Weights of a small GPT-style language model, trained from scratch on English Wikipedia.
Size: width 512, 8 heads of 64 (4 for keys and values), 67.8M parameters.
Architecture: RMSNorm before each block, no biases in attention or MLP, untied embeddings.
Training: a variant of Adam for these matrices, 4105 steps.
MLP neurons of a small language model. Each row is named by its layer, matrix (down: output weights) and neuron, and shows model dimensions 0-169. Each number is 500 + 50 x the weight over its row's rms, rounded and kept within 0 to 999. Numbers have three digits each. A neuron's up and down rows have the sign that makes its largest values positive.
A block is one neuron, or neurons of one layer that tend to fire together. After each block is what it responds to, as a language model described it from the Wikipedia text at the highest values.

L4.down124:837557506420515539473461482517572446554428543456470437430460478472546497482501468546480511493557543452512485440537404511463492525553502510543588609540501448490430458482608465556483510494457550483499470426569501548536440541504529481490486477523561508518387465537486514534502525532519394500482443466474541546509502504604465518588549468598516532487462550485586440470480420502610538501458476438491558503507561534521446515473437506476581518525525488515433358547438500391615535494406553510486481531488457497429556585
L4.down416:238476470592502420578593470574511532497533484488535608311439521514449494533522518508412507480487558539493421495533480441499407541555487456469404555528474443487501486489480544603499555562448452479510510503517513468438490463376461547510517476546546479544510499458511440440551484539473520534528563395458461509533451432521538507414561505404463546449521394462546426486486407526539497531569602616428550480490507383507526478476509492477465508483594497480526480519508497502464429511462540607543452432551563477497486597
L4.down1536:809470507462541531489399488484455511528414500486507477241472493477457396503568544577507467540398505499493510666510451581454467542428471519538436532504533479555500505524504561467505501459584454511458529433541516519467509485615488480467520421516488538498507526524574530511477596511533438472507513444453462464505476473569472571454481520488472453520442508455498460529498524508493482489507503453478547536560526525512500527473446556497535513464445418473450493480466551468535589553505534560512486473479482460459570471
L4.down1647:663456560490523450477525429532515500510472498459586569372542463541393664453531493473411564500548469448496467496452528498496508498493526495546507474506452515495590541520545458543476453460458583532555552511512477502523570543461581601561522493555421584530462543431482455466459503403481528427480527487444496535463454545486589524538477469479513502518530523474489543500561528474385502499543447487432467465520469496501516576527507482491629482441522580526553479406538479516466596534581601526545517487515495498367487519
Transitive verbs before objects. Main verbs, or their final word pieces, that take a direct object, often after to, that, which or a subject, e.g. evokes, stimulated, protects.

L2.down11:393470560428517455535534448508591572479488399505481529538432467514497464403452467408409534486532496476506394530490591506457579413578509509488473498532509570495538534597477491452425544509475565496527503532518513571464441493499483469535505558542464552557517472532498474463535474609410523479517579518533609479485495606445604566583626479509508513499537457504565391553565487536466409538495520509478421477517556500520432407565551403635504542501497533467561492524486462489606550483451401448510400507592534488488496517
L2.down794:541466451421496517534473485528552562497451559482395447420469560438521519313465523595538462593474518457549432495540500415443494601502487464463549494490450519521387600290530512544523512509534504503500513539519519532525582473555526468531467514507515410496437517530484475574398444500565509452489527513520489514530491542470451525464441513450509598494531496497542533532454470424512522505535455561430467491550394465529548431555565498442516517461490525411465520482459539476502530493484564443514490406488491463458536438
L2.down869:395518531574429522517571478418554484506554445492432486526469447477481453404543481570475402524421485448465504431503442475490500514491507543439550498449489498390557585536430490472536504455504495392525468570562514622509590443483520433510482500513583458485552501468533494565410483574537511536538575549537446551505545489527589591570565480478493523506525503477545490529554460475442468537445588492501523567544417350474426465510494472479457490522449553546514439494450547532479489498390456463494551503565567456478533526
L2.down1002:398469522501505525486537445504489518515480382491475481610483470482399508454419572542477468481398546424556427531518555421455462464535526485506545512577416424429513649417516382424455488511501527545480465532543592516509559440517514412438428422512478456589464436529467518558460452541548487526483509468623523497538491572464519483474554599504435451489533539516592521580494487589478414475473477500513502521490481513476581388507446447556541505494481537490448544556421582434498547479530647420490434511408473475387581440
Connectors in fixed phrases. Connective words such as and, or, of, than and commas inside set names and fixed phrases, as in Trinidad and Tobago, mixed or average, more than.

L2.down288:638586512500442567515496556491461505451428536453558531265507570499576514492537441503442586565527538419564487540517452551469408572528528477464554553509524445506409505488557411498399417554366458508508508582452548495507519441468437388578459395434454495483367471538570622467556433506412436440519557559471449542542471474494491463455467518472591509473577587509582536498458493448480564548515475526505533448525480525511475519430559596515485520530389451522478461598480468499472606505464528526385531539493576521459533549
L2.down1146:543507526504435505473459540560474479450430472529466537390486469505579470481595427489482464514597517457526475429505489547512444434505524470538532545491583453535457523593558522477585545533426479465593336474507532531557535486558460460566459470479543519488588477529587560523632565542516420570435528476489535438491585508505579514511499502604556495549491485465522422419532469440501509568441475468564442506488557494499435439449532503507531518470508531432499534561495538465470534525563481532477529505571469632537428479
L2.down1555:416544565502532542495524529547554544453536516556580564548542544602623452417448432490465467414459577576568567513458455398403496495461541495469430456534589443529461457456477571539569505487558536509444561525451436485470517492526454413504530555514437424563464483545534518421339479538456442566487418423512546563543575409583498489445543450561588481462493511520472554525557415383479496536527475455541611432478559449470547452490465394482483506520449522451477477515398493575511512478484488551480529515522558498490466554
L2.down1633:696578357434496584509458552489387416513436427521465393307510468409624470532601431541521489554497524405487560584505455452574505546508535520499460504529529496581481423531474487470548547542464526484451463492511513471476433549459475556517501459460525474403552437570494567507531471474446462488462506549510513493444467503542485479552418466565475504467463569493476594493500474497488564457497465467429516441576466530488478590461527474509547525463454524510430446535504516456478501478472503491506449536408421451517522449
Verb-completing word pieces. Final pieces that finish a verb split into fragments, often right after "to", e.g. sabot-age, transl-ate, insp-ect, rev-iving; also verbs like defeat or control after "to".

L6.down728:731400471447509573498553495515481598509523466504536508422511587557478479511463534517498463444424543491469522501394534424559524500493579488465486399442459523598536549507448451407472549482528578485494579443531495569434466530518585427520521478504533526445516465567415484529536621477509578492496523580578511512452530460500553571450452477456517521425428541529463419495475498496550491398471503478559497393481473463430622462528480513534403440566507528504602482495538545582511443548397476531469397482460524488489474483
Clause-opening words. The first word of a new sentence or clause in biographical and historical prose, especially connectives like According (to), due (to), through, as, and pronouns He/She.

L4.down97:560533529527421515449479526415615496593585501493533542330459490536394433379527486472503592498436467497446549531467501467514497420566490467599484469553507543485545476535543594436458473495524459479488461532516492595423512512476547518579499525496556557560462537614524398479509613432530520562530485568493551430531494500559396464535436531484465525532485544504510468503531473409513545558425372482493535498578492538462470518479552409537525535465527466560438437555442521543485534452510492584495495494547500505522475439
L4.down395:425520499494495518561520528441601488503519481563505517577500490568427446503488464591431426469434494463495573468484519496599470573594484505508519428499483415427501542494522551514482459434475434467505496476571511562486482449446493522484530538528566551552571512488342401502476468550468511499596504569487505500444473527534587482588584481511482479468518503513482404389487511408585574479497442521589504490397505536470492532488530500499505449479613516468514506516484458541503455427437492576563481429493498572432483532
L4.down1006:600515507417527522543509501479505488453454486507459503456512517488571437675523540402468577462514396422525443492442511593472606489481506551508571518541490592533471425561558452438446566478526553537454455368428542566537483538536511552430505412546496563520442523486521483486522551541556528549528477550491511452573495482495535591489560495483529529554590510477507422448517379449441497479532430585503533494528527589455431493510489512524531503534496405293496503547566499528538484553530460484522524522455492534478581532
L4.down1429:516519540499511425475533599513599553458468488424521460544360557501470469500407472512499561537461505587488447456536494507553559638489495506508516553544516499504513451475581517517474457520463394554436479524459502449511581507499416546486498537453453493397616509586588415549521489493482473545498461481560478491516417548536571459568532494508485525465604497536420612516516443417479479481448590445547563455455456531515540484550579475550552524464519516534523569430545561588415468525533521493482511497415481392560537479
Coordinator after first conjunct. Coordinating words (and, or, &, commas) joining two paired modifiers or verbs, e.g. second and third, eastern and western, front & rear.

L4.down73:545530429497509482498470432540464541459492500450471598400496493543431536435470519534442468529478537542541630575455542452427468608560384480557487545530559442464474462388526555524426483488469557465464633453435539494487526489489547505532469476546553480498464508568531458500449469462461490496457525456513510559565512460537508548522438531447491496583446510493549447509541391604491490546553617505489427483503522444443536572483531416374555489502486502361436499588433481428553549515594456513423448508507479510528550512
L4.down238:615489552564482551433629468479483581532468532524478456449502529404589572532486542424447491494536482559466431549514418472537496444408486552615373532474435392502434536495408526417497458418490548497487526372489469546548459558430503357528491504564456447470466529458498580546468474445585491583468525551541463477495432418443493509630478562494475431581471441593528470550480501420468482483497465548545436494555500560519540524577457539584473491519546434544397527551450580553537513550512493455530575521492457535456458413
L4.down398:524576444504458523545439606602438581499467466565431442391469500519554512500467557556591533551496487498452494470440523524529511628482526523533497524587476525486583483566537529491581506513473580419438449489532530476567424564507549540514468426486480472551428444491617494612563542489535477429542414458569575545532583492513524430577560445501435506418417431518507498489476519541483494469471528463560520509525487539497459492486596507468475463447390480516467478533503411450522483483510525478444481421490535542554515486
L4.down882:557487525451511437534523567457475580494433532517474507433545543534510426499501541455476509489458602552433516566434529415499556427616573461482398488491508510421519510435533512549508563525465522573536456514490587532389442534497446487478461452411517579453442514583578449437523611516515608413589483422459522557407529550363536515522453453491470465468435466549542411516528464397430500459505498437424541481492533561463514442525454566516580458566465530576501451473532433443516515444483550481432577532555494517462448434
Took place completion. Mainly "place" right after "took" in event narratives (the final took place, rehearsals took place), with weaker firing on "due" (to), "According" (to), and scattered mid-word pieces.

L2.down920:462516481497520479548445454490501554528460576551549337467505460570538482542606538461487496550460501454470467508525514493537487457612421444551523531555572563563548451518457475501578504434503575479421507477463444532444474418528487532465500505534560557458418514483505591498479562545481475497536417455412547524472618490500467505527522490576497582471491603443559498516518487446531477512413501505373459599518559513507569522595496475595555503475514508495580557461498500518485469513592495458432556511448404450615493533
L2.down975:455453557486477515512432504502458474545451574544566536440501481493497532529459479468494509407509528513507567519449462482547374516541569479511440525508527524481565496438463522494610549514552443453499507415579532499490515507385480503566429547469576543512505478480500614603488549536532517464586472507568579397512456578453495511529494492559550473513493530442508554478552483561542521460514454540435512462366466475460584447449523460509472453515607507443493413435431509467467487547467538501539482508500446468459467331
L2.down1317:396607500474428504525560490523478471467529480479474436487453450381529491477474503522505484428527429531567402529548486477531442495477499500546506440544485423570479488422535559477522549511428588524566486524499538476534441500519423533513408703547504564378457527581533534554491574495551374493479519485481545371536418482534483491538590521539487480438445571530518480486542474537487447500466455459477513431556519520465474481503596513581499539443537505604398494504515529504406461583481469436429495432499470466526513549
L2.down1670:591570469451497475574482492605552437532479600477563479412420485480447574454564592473556551487472480553517509575475490610507533470499507578526534589462451526466522533520504611532562516484541510546490442491579547588572568513530596341476485485541460494480473516577551535516459520560519422539522459408537592471526496569431552472500507528532542525435501462540592557467499495424513456425555439468485487535440553513476511463542455480486557409529413531469498443522582419469485468499486462508501457548548499506568473399
Main verbs of making and occurrence. Main verbs or participles right after a subject or "was", naming creation, release or occurrence, such as built, released, formed, took place, made.

L6.down276:646495614495560459533415521481531563487520461546525563432525519482455487523517523495560460446521435478470429574447492534393549508507529440502475505525550540408491546511633494598565441450569488501494486457523398560535484461513443490466413382542498471427496498449436424576482463491538486496483510405500487443510535482460460535493455524611622494452459483460468456476488489517456568503519453481586443488506486501515478635481488467537515461504496538523562423432494481533465596538427650434453504513472529572532605510
Verbs and prepositions taking objects. Fires on transitive verbs and prepositions (often after "to") that take a following object, as in to meet, against, stripping, relieves.

L6.down697:551500471496509544568480435557521470474460446530465538409483393558449475401493523427489527454480536440506554450462565574534463449510434507490485555403520500461598423502367552513513557519515461532621527553532550503536442498478482511547634569513408472454475525409653519454533500522452478505527521519513475427498495484452590567535513558534555359515527471451557532487409451461435540508426504493466583435510530496589490565490552454507534496511561570512571505397454465527486434577571504595520536571475413471527543404
Comma between stacked adjectives. Commas and "and"/"or" joining two adjectives or modifiers before a noun, e.g. "narrow, shallow valley", "dark and complex", "three or four".